Weights of a small transformer language model: vocabulary 4096, RMSNorm before each block.
MLP neurons of a small language model. Each row is named by its layer, matrix (gate and up: input weights) and neuron, and shows model dimensions 0-127. Each number is 500 + 25 x the weight over its row's rms, rounded and kept within 0 to 999. Numbers have three digits each. A neuron's up and down rows have the sign that makes its largest values positive.
A block is one neuron, or neurons of one layer that tend to fire together. Before each block is what it responds to, as a language model described it from the Wikipedia text at the highest values.

Start of personal names
L9.gate46:490529465501469524463543454513513502507515502502520511507487511514491448486520469495477489481482494531492501509541488514496513524497501502501494464463530488520491510437499489529484538488533535463532475500463507470499512528566499479511490471531518497514490536499505495533479542506511485478490529483487504490500475524468473563505468509496474519491519474518464528529458502466481509492526
L9.up46:497557527497483539504471527500525477491502482504534494511533545467507560511510470507486505485442538484486480528511523508484526508515518508524500440461464518513529475492545519479454490463521486496549475475547475476526495493525501491508475457544479486520530580486463490540490486524518508525542471491445504492540499517511500532490477485501485517511494502490469534477535505507534512471536
L9.gate170:517455510491493542515492450546465513484483507526501501527507531501500521497512515511446463476479505458457523485545520506468488445487492471502442525522537536500522507492535507538492438514497473477501494475498511505482522576536526480505456507487472525478495477473517481486521486492505500520511499498479521521483460492524515518520503500533485520498471506554476460503516508497526505538493
L9.up170:530471491523505462506441493564528477486512493482507510491466533526474507493492553485503504503467494484502471491512544509544503527523480487494459472546517518489516524491498494479491451467532448478507483488486516505464480527515491514506469479523540532498485507455472470491498504526506476495517491519487529536486508481524501464454532508479463498489512509542451494533519482481479461517500
L9.gate231:473532492527528499489459519508460506503515511448501465505535554503532509522464503463567472496518497511519491518524514497489484518513468475482488495450520499517492455512481519501459467486503506525479528497482505508501492473512564543480500536516489519465484518493485508533486514505538544460548522481498476533498490485490496499507475506534513490498466528488466518538458514489467526515485
L9.up231:499472505490498501457481499497453443510526500528479494511506511506524531527495481491537472471524479504493496543515511515489489500525471480489484455514487489531526455497541493498499488475512506489519511498477545492523507488531471495466426480482473477514506555461480510557512527496513461470520495499513457531492504519534492509523493476500494457555462507497474455519504538523469507480484
L9.gate345:478509520485489495488464547501456491506470538484488511529538517480514513538492498491465495464481548564508500500490493501505514530512528499510445531459486510444443495505539504501498460488525516494472517521462522501510502565526511587473522500518474541501489526515470505501499460520518500502521498521496503503490520486499481512540501531518504522513502543525494502537455506535513493466530
L9.up345:455499515527506519461516468521497469541543512512490506488486493475450508536521497510505493533539492483540459509531509478483468501480457488487494529487521533532429518577521498463441524480462495486513533530495476495491520503522558481507531460501524489477476498510533492497475515505465477449513464464471559437538470504487484498468494552531494516483507467513526471468501499477483504502521
L9.gate402:484533530480502536483513504527436515516504439505456501516503528504484548526508532442474471499544499519505518536487499481496535522498464550521519465519488532452497458501484539508466494493516482505502465510505497506522521533509460497529487538536486539474523504506487476465521479557476493466505496493494487490482475530556501520544484525469512511523499532516466506506495508508487542513494
L9.up402:513481484504495526463478473505502483491500475512498494516522462512518502517518487530486525504486525506503543534499516512486504522467479516469542483497496506500476524519474490499467490535519514473481514493512521498511494427498498475485465492490520550512497476464516527469555491520511505476475505515514492490508480500494510498500510529467463497563528511499518505480555521501495447521530
L9.gate551:455470507479497538538487457527494532502479506512497505479469498497531496503490498489464508510449536483511515542548520525526561512511523527465535506482494472527511526483519458490475487523487473481495517466473509502524482478445531483507503481468471487520506540500507508517504488589536489499519443476523512500505502516527484495511464502524480450545523497493506511553510536491500504491507
L9.up551:473492512509532494465505474520487480496471465504520503526494464474511531509539479481520499517498497487473503523539497510464505524513492496531499515491509537467523501516470522515498495450494496497507528475484488487513458519542485549516484480473516504500500472500536482498493531489493524481508477533530512487448506532489496540456472528517542521530480456499479506512507518510510542460522
L9.gate639:490535515454517528451505505511563444507469496520474510497453498491498473531513498499454507514479485509464508532511486556487534459520509511513454479550502473461516496452521476510467450444501482479509501470477455496467472532541510451473502493489507459508515509489478492463516490512497550562513508515459490501492488536484509535542505482531482503494515507524468460547498473481476464468513
L9.up639:525506489475494517500508491514462503527503461492474489528501516456490437480525471560491499498459532528515500487537499525496522519524514443482499473485524464476525509493495488539467490484548513497515486482495503491535496496524520528485482475483553504492477554475461510519442526509551517528514501529466512514455515531509528559503488491502501481473469471513472465505506515539497531464512
L9.gate729:490539483527497510511490501534478475456492518537499486526494515493514554495497479486474508485458455498436512509531506527526506492520505502523491505486485509494549497422541461509513476538536519484530478491500500542479505502528514508485462505487515516515483497536473481490538513508512495507498485511516494476506513515517484514456501491463486496479483469538463508474473496518516519483509
L9.up729:505462477494541507528502492457462496543527502520488519520491524464500510459491494462488500477530501494461478505469477480445520490476538491488461494475518501553518524480512503508476506476506446471482495503483534521536471506466487484519505495474502519495463505528504524509510464538502530498495507511541457488510470466491479449514465479465465480516500477515473482478516497519469554488466

Clause openers and list delimiters
L4.gate480:499488456508488494480536490508500508492448485450482503462514488503485460495507499457486473502510488485494516510490498540542504502490543484519529514506515495524500512465473464545465485491503489505498487461523500501485547463495542517478467518519529476476516505508528477502516488491471485481501495497486519502488460588503479551485492513550497468458497510520532514515500481520521493495508
L4.up480:480512538513453487518504476538490532551513501478511471518471472528527526480520475493502504457512463497541580477461476505443519495508540478483489504508523517492499525506532499502528464511496536524509510526493497516508507547504505515456501483486494451496467493493537523521464461483506508507479474492487493497499564483474505505463536482530463502489482531492504483487494494530459521492483

Upcoming country name
L9.gate92:521509462552504474497516502487447488494496495483475509462468494535497492504453530482522521478507532503464456485493542483494505533513493528488483511478450501500467498502514515475509492496498506462512482493512479515490509457514460505531497508465504473553523504489481526524497527484518491475470539476476521431505452480542509497522523455426502523445481459503521512494493558497500526523482
L9.up92:471491498504503479488522432475500504539536484511494473506491513488505464497504515515517499490540490476521492525474516485466537501473508468520541483508528490506497479532508530475452486589491519524529507568485441489486456498494524494499509536510466443530478483490527490510502507469499492511466548511557468515498495481441465488523510470503509516475528513480513528475482504474521514537480
L9.gate298:487502491520503502488493480469471501522454517490479484509504462523504505520499460520512489482520525582492443516440475491466453500486484561470535541492512497506478491534521531491469513491518475446474515443509499472522498516487525517497515541485511506501479489508537483464508512456540491489501478482512478492553527495536479512526491475514514517455503510518487498510521515502511472530461
L9.up298:541525502574500523503493523494447488519473483531488485488515518499524497526461487492496492481518510509464470512508523462506455479503444526515512488528463477523525489508521538518485512473492466460498515509544508489498512471525508507484502519465499473492506480476494523560495499486484464502474513510495457481498503477516489514548483472485533472485502465534480500522515551477467505509448
L9.gate329:494460438462546550486495485500507499500506501494507513469512482507548497526495471497530498502477492479505472508511498513487477495497472543505516503517524493512499491474486499516491474485470498522540495523463491473475493464448526477526436475478513496507468483516527429513521497520529471527516508499487486511505483488531522551521467452548526517493548536560477513476498468463466484514493
L9.up329:495487476531427480471548479498498464443529543478480511475519518520488516512486485537514459542504494494482506515496531509444496501511488505509509481517474489501506464515471475483489520535505493478546510483499478447481528485468502481532462517477475503475497481498505533503515469533511534499520496530484506462458489483448552483538524505501499479490490500464521516505504486490547506465519
L9.gate341:487508511515530550458515455484517524449488495492581518480534522525510524496478532545544514498464480496476533520493521422515492553517521525497487520478535494534519483500536485456463506502496489480485504502510447534525496443531506510488483527524479452527496495481537494478498505514499490522442511476511501463493476528509510551498513528510537555515494496453517467481494512483438477472470
L9.up341:517535496485508482511458504444504462529506534508494518520481511543489481490482488520508471509453518471456511492477463513501484487495507477465521488492487504521469483515562504449507522496532520514502497438532513475521529501530516501465506503517507498510493493496519542514496471512452493483475492494524512496486498504533493488508447519446496498538471522514532514472518478524535507523465
L9.gate482:476466482521512499497477527474531491520505483488507520529480470538572487502453514479496492499471505503537471509511490496497469520497480530536470480512462492472517498504521513476505531481500487444511530487486496450469512462496542516512502534479518452474504513475491496519502514502518514465561503463501496479525503474499500479491456495501512477515487483477478466470554508519482515516479
L9.up482:577446516483428475548482505545508486473523483506480512494491497531533488507556525553504499482484482481505485465489508472514440490434493511507456516502484482496511508495522483522501442464551494491529504473466478445514495544454509531483494527504532485521470510521438498476463522539501498478501498520499499498461487513501519500524507507474486516492450489517507524501527490477478509481463
L9.gate501:477534504542511506498507487468509494493539540510472521518487516476463499556495526499494495491457533469490503493530512480541508492492515529508492477534499555517513542478515516476504524471520433511510496491503460499490486503456529493461464490458466493522486504435510441520473473506477515494501528607470516534473503545507488481524445496519511466489520514505488484536479517515472485540516
L9.up501:549536466492516461490511490509527543507496492521477525496464497494496499501478523468508490495500511524503447493498466489484464516495477498526483478492472500483456498495482491518528524493550502494507445518533494504507483459503475504502503484452516463516456544495497515478511547487467489520486533502509477533480541472484464499477501504506511517506478497494511473501425500474453498502486
L9.gate619:509486470524513487513509530500514482523518542558506517529465523528518474489479529518503467516503510533512484500516554487506478462496512528522522559473469555539505513490486492497482445518503491519504488469489470499507502488499489515479554492529525478517494512472530482467508539429539536501469504499513459479497509528501500474478509496551501512480455497493480499516534560465523528493480
L9.up619:503534467509557472504501453483508482511501471484503536520467466467507497503524506510466524471462495437498494502474511511445498516504494534483503521534511518514501562501533505508502466504548483473431507487475518489513528535522518496518504563478547506497504495482460557502415489468481504478506504473490515489499502471485512518476534487544472456516557466535492542479519486504454481495490
L9.gate754:515546488491539524533518468447514548458521500521466536515510470513562506532499546479527514490490500521537522502481480476464472465524491513489494545522509547524502511522521503500491478513496540466482495481504466471478487487527493504464498544491487475504498461470494503487512517480542515544500520510504496496502500462505430511492472530505495486499507540461486532528459479512483504530474
L9.up754:505521484490483499511499532487482450503510532485517525519470525523522492509520502512534489535531498514476535509467498469481487509495524504476496470503530524533498472479524514487517524528484491498504507466487469491559515512544475519513490537478511477495467496454430506491539517505515477446493531494511502524490550476492505487539475508488473515501512488430511495465504479510472493473507

Coordinating "and" / opening parenthesis
L4.gate294:526500525501503481529485498515487478466550515525466469510531514492494490507522511483551451513491501482530561501491504496493466541524497498485506518508452487533501472536494490507485525524495506497479509520485539489498458489512500455498463509506473500505538503509449482507497534489518485539460522517500510500501542500471504500510472477540549479514491526500524479474509498473537485505502
L4.up294:494470526520497515515513525485497498522457550558501526500494496544443481489493489501530500467512436487490546503510494489498524525504490498506479496482505512487492479487494489520546494507529500536489492508497480445511509481486472533525501503533491571555505506489477480463529513480484497548494524529532521495504507532487496516471458461491506515503518484469504523487433538515547454480485

Opening quote or parenthesis
L10.gate201:500475501505471505518524511509496513524488523460511537489536480504497532514509554473435511493478495506494471566498474511496488459487525468510506519489523495480499476491537486482509538481487528470496482485512473513491483478480484504492487518453494514475468473490512458513578457486553521499508523482509517515506525506498576455528518504526515548516519516498512568472547513466481504508500
L10.up201:472517548502502518455483526468518488509541489525532488528515487500513513481495537511521477531516499484442477488486504481457503497504499470500487506517494484483467518501460491493477486430480497507513488482502474456498462507484440464529487529501531557480525467518522515527494507478453506490491491509564510478506485505500488509412509530523491500455483518549472487526473560499513559490502
L10.gate215:535511494517484510504485510524549502482503459483490464505491539456540512468481484500524502527466550515463475495511470462477530563499514513531526555516481510544486503497509494517495459497470507476463530498524473535491508464557508529516524510514506484525500514507492468498526492482521505437527500476501432468496495462527467516471461537484483511521489477495519497517491518505508478491518
L10.up215:483490494518506467505490558494494482466541468497493528573513454492465524514494478480472498466491512454574498507504485485570474505470486534522486490544448483496560505563547488533464485466499487511514491519524507492463476514514512485480518506499501489493481517512519478488509525483471505507492470518488488527512503529470525472496490513486481505504533487489481562492510488470490466467478
L10.gate231:482537519469463524526502518507485505486478502500503519487493513496443465488495505504528478501526446531461561493511497507495515482496530486490516513485519498479483466475520529555499544534538536506502551511482529497533480485527506489514476466520487490554513474476485495527509529530520503465460504515504488506498520526500510475490527477508530518537486475482536476502439471524488445472519
L10.up231:503494429510480472468483508511482479481508456488526480561490464536494488524502495530563516480492507503480527549521486495465519508530512492516503552523523507502509447493514475484510556539554522525496510496537515501506502485482490490484458500498470477492471453522529481507514459505445509557497493527544497497497521543492489531505483535474496538519554532522477502530491491515472443491530
L10.gate244:533489515524475497515496500471528495484502532533466517502484470551521519550471490480529489488490489545459509472513483501521520496511492481517532486507524520476524457513519494505453517499468473508485511496473523455500494465508506529534493483508482520522489505505547480494480532487519460583489504501467505502495461502487531452544512474521499502532524527493493443522487467484465388506506
L10.up244:560568544493526504516509439529517484474508469518493492514523521482513507523520490463501523467487465495452488479473478504493502527496478523538513522481522516486503527487495451509463496519467496505449457537556506481504475519499485484535452504522550556498520524510511503511484571495522470550513534461489517488556437475483527528496539511505489479496486503487536540507486504518504463520489
L10.gate435:487479543471508514501512489513470510491484481510516516486494469478560498490568488499510512478486491512521503501519514489571501509487542497508483491470513512504496492527488507507468512521515501500506520489524506513524500473552491503444481476546537487498479538486499517488509536510543531473451489479461515487451486515555522497514455478465516466516498541471506495506457515540505533535486
L10.up435:507470504509464503497490511499471512492441520519549519520475510504530474484519528466528510516534467463478504484498501504495552492526513514505494445524509485524525498497525515481482551515451507542530498493530521521459504469486501475536519494520505525542431507512527499535491481530481489508469487515523538531543562485457462475520500493474486497469497508542478518478482494523487505521454
L10.gate575:509485517459480530505475543506457488488498528525528469516533499506505518514515483515503510504480429492475483509517507505523515520481481525468517476493506521517503475518505511503463484505502531459545547512461527502509446537498561434531543495498514508535496453502483488494467513464509480534519533480462532489500510467483470491494489486494452548494541491529493477534543513451505502532482
L10.up575:468458498491485511528511520541490520533489485503507471475509508530462515530517507539518520497451502531474529477473491533451494538486490498485487492516504510471474524513562510473470565462521506521516457532481473457451511489495563484514465495504495519519485480527535475489483526526510465534507462492514527464461499508472490469481496471499474483535496527524511515489466512467481460497518
L10.gate605:483464482508525471496515518488484498526464457515506526480475519554504456472525506490533518475519483496489514507528479490504510508506498493490543500531480472479528479504504525514507505451469504458476503528469467491490496494474477476488484515555518474467517502487502495430475504477501485500503502486447524480498464525496489513521469490521513492494491524459453492524520499510518477529498
L10.up605:484464517514491460535500532481518508497494491490475518462444556529514514491518516480506504493526491527501512514515491522519543534483500527487514499535525483483501520511540508467520451491443497495480488532534539481468506524486480500514456472509533478518486514490514465450477524506540550474531499507466554458518510538563531534497463519536505513509499513474458467541447490475495457487484
L10.gate739:524512452464522491529447527513509471520512465474552493474527481513531469544497519430505527488474478534497476499487501515559546526541497485501508498499491500564496502531525488496510475521506498522522545460517508494475446509479494514485495507508526475455483513470498478492465517479458508485449522517522475542491489483476509513496489459505500519487492482454513505498446477526527491443534
L10.up739:490504539474540501508525506513497495518483530518487497514492480545510472511538481500527518509469502502503506512462524510491487548464507466492477492495510503506513468519534476494471508514496498557516514533479453521526486485527491516531472522517479506507484483501521475486485487474534492483521483473511459495558499490465495470468485501469488504508516512492502493463481522553479484494529

Opening brackets and headings
L9.gate9:517534506485535489500507527511511524491545519488470523497489500489502492504488551547509535507528504526535487542484529492546489473498479490490564530507488486536489495495493476496511474554506497492484498462522463512512482466530526528498514532528520497497478517496458523456473541504443474506488478502524486466465454470491480464545447479476521526517520493467465493506491473502486497446551
L9.up9:473493494497471502497487520527498531479508534492519502538530491514465485470520517523535512490484499540520524495482520493523494499480525455496516513487502491503503538525521526498514537530520466533498485474556459515551536476451503550476489521545511521537479513482514500412528512512441521499455500534519511454500520503518495485489510495509494545507479520512463498552508456520472470502515
L9.gate38:488483507465535480525495541513513503429536504524487499540517486510465489448483542518507484481506477517475521462544506519498476521442515535490521510534504495509497520510532540484479514547509521496505533494536494479449500440479497526505474517496534492473478512445515498487479507474502527482531508495521450493523516492465520561494495490502483527508536487462484505511536461495521478503533
L9.up38:546466499481518481521480522487485492495523506454444534528510481481466504482512488512505514474506480521487506506517532459468517532503489471531507552523519494501496507524456514537523507467472504526541496501509572491486510476479461490513497513472484480479483483532546498488443481465488489534458510480490504517555518536502527528493506539475491509515494514510457523507514485508542467489461
L9.gate57:485516505537539516501530542534518510505464480513522497484533541523495522497497499538507492508483470494424541499518489460515498550494496451495516523493518495502489498460498516503520493499482508486502494503480499533478482535497515487499491515501490543528525484473486480506487538490500527471474516486511530478474520430497540493481459533481471531501533520473490480555514484563503459517488
L9.up57:474513523492501513535493492548512462475478489495576509518498508463478501464477452471443516484492503471528519469512532497501460458500489522493483476509550482510483538526495528485514528513547495457487480488545489497501556490472503529443481458475489476513452529512489483488469486498506482490493487557485510521495476546502515501483525446469507535476498473455490515485472534488524514514464
L9.gate164:464506437469533497500524521485508515518530482452456487496502533531537545481532484524537487489508496470459489496513509515506517541475466539540465532490537470501465522470482516489482490481504544501536510500485497509484474480522476482533481470545556522464484498503469496459510481501474513478467520463558502543532538499501499435508482495518440488495475448502445482508488517475483473512527
L9.up164:543478488466462479535500506495509489519473473475477482526468469477501498509480528457515496444530522474516492469509523508505458493485527467470526497511549522501470484482505463513514510529498477495526494494509518445508518484461495491523481522509526486463522517501513529495541523456467505532510486497515480510537497499522539504545523471510541506508510446486512520493513470474521466505489
L9.gate252:507489560482481521486495501522511442491453531501463516510509507503540506468568489506520487467508449499476526489494492494452501483522508564431510491508528500480505498503521537494471550500492514521479550496495501492468505464469481511516486519545522505504482519517458533456487502495491500498478524495501477568513466462476523525493493494435512521524465480538500508475506506482514462533526
L9.up252:491471507488514492493509485500529477506551501536497481514522494508497471512515484521501517493526494481482536511511516491539503529470480532478520484475461486570459533500517499449511527521534504489532507503498495477504528507482441514543501508452506527502518498518511486439510513510477498497477503487502523484495496483495465559490484494477492528525488502550435514482502449508470498485497
L9.gate318:545466451490461515490530510479466475460516497531456470511519515503471465457523520525505521489485510523508498506518494567481532544518541514449537505483529503506458494481514564506519448524520471494490492490499512505532509510456508492515465521531465480554476504482516465485471508483496492539434497490503502495547501495498527500470524477509450560480492462507502511526497500505504528502508
L9.up318:497461504580542530536471486492485531491444508508533503519510493483448475486475499508507531533502447502484520470494493507506496505516467489521491525482529482498457514494488481480482457520500444532446508521494499502472528505459509507512499539530469506518463513490502495497470526511525545513467483503524476467549505531524533508496527524536492495461527513497499531480514475475467554524479
L9.gate438:530503504487482490491515528508515477480529496472489519538519532470506464479537465509489492484484517492510481489488488514523503435449552498492477496484497506459470523534500476520541480472506487525523479501456476502486521501504509481532463477509465475517468499487471516536457495498516450491481491504547478483501458540468511484534501472486506507514553490474482554504514531485497492526538
L9.up438:506500448531489519441485498445518488509510535490506497489504514504518487484527539497449470476483479480472523578497455460489523490455477479524526561467515508500504533527488532472488516492490506493489512463491487490483516525474516503475518495536509518503527536507501477522520527470485476483496498468544503470484503528497525490493526513494521511529563513512454490510475490463503503508456
L9.gate489:475494473460501476518521474508482505481486460525464504494500484539500523560531473524529558468491482474527469472498505480445487519508497473507492534536504475524492511506478486511511441554493511510503520496479489499462514487497448486505502531517525464471510516491508521451461484514525537469510525511512504488485500499509496546476466499469502535489518522472533539496499542531484495510477
L9.up489:499464525496497514493474504481497535514532494477485527476453424524511520481461499522543540471515525472488476502517544461515487481468512486517564499506501537481490462518483470480463524485536525526534508558520479497496536494526511554527500535493507504476511520472472490536534527508472521455503508515565473480460473483509483494451483515479524481457536472518467515501521537491501489475512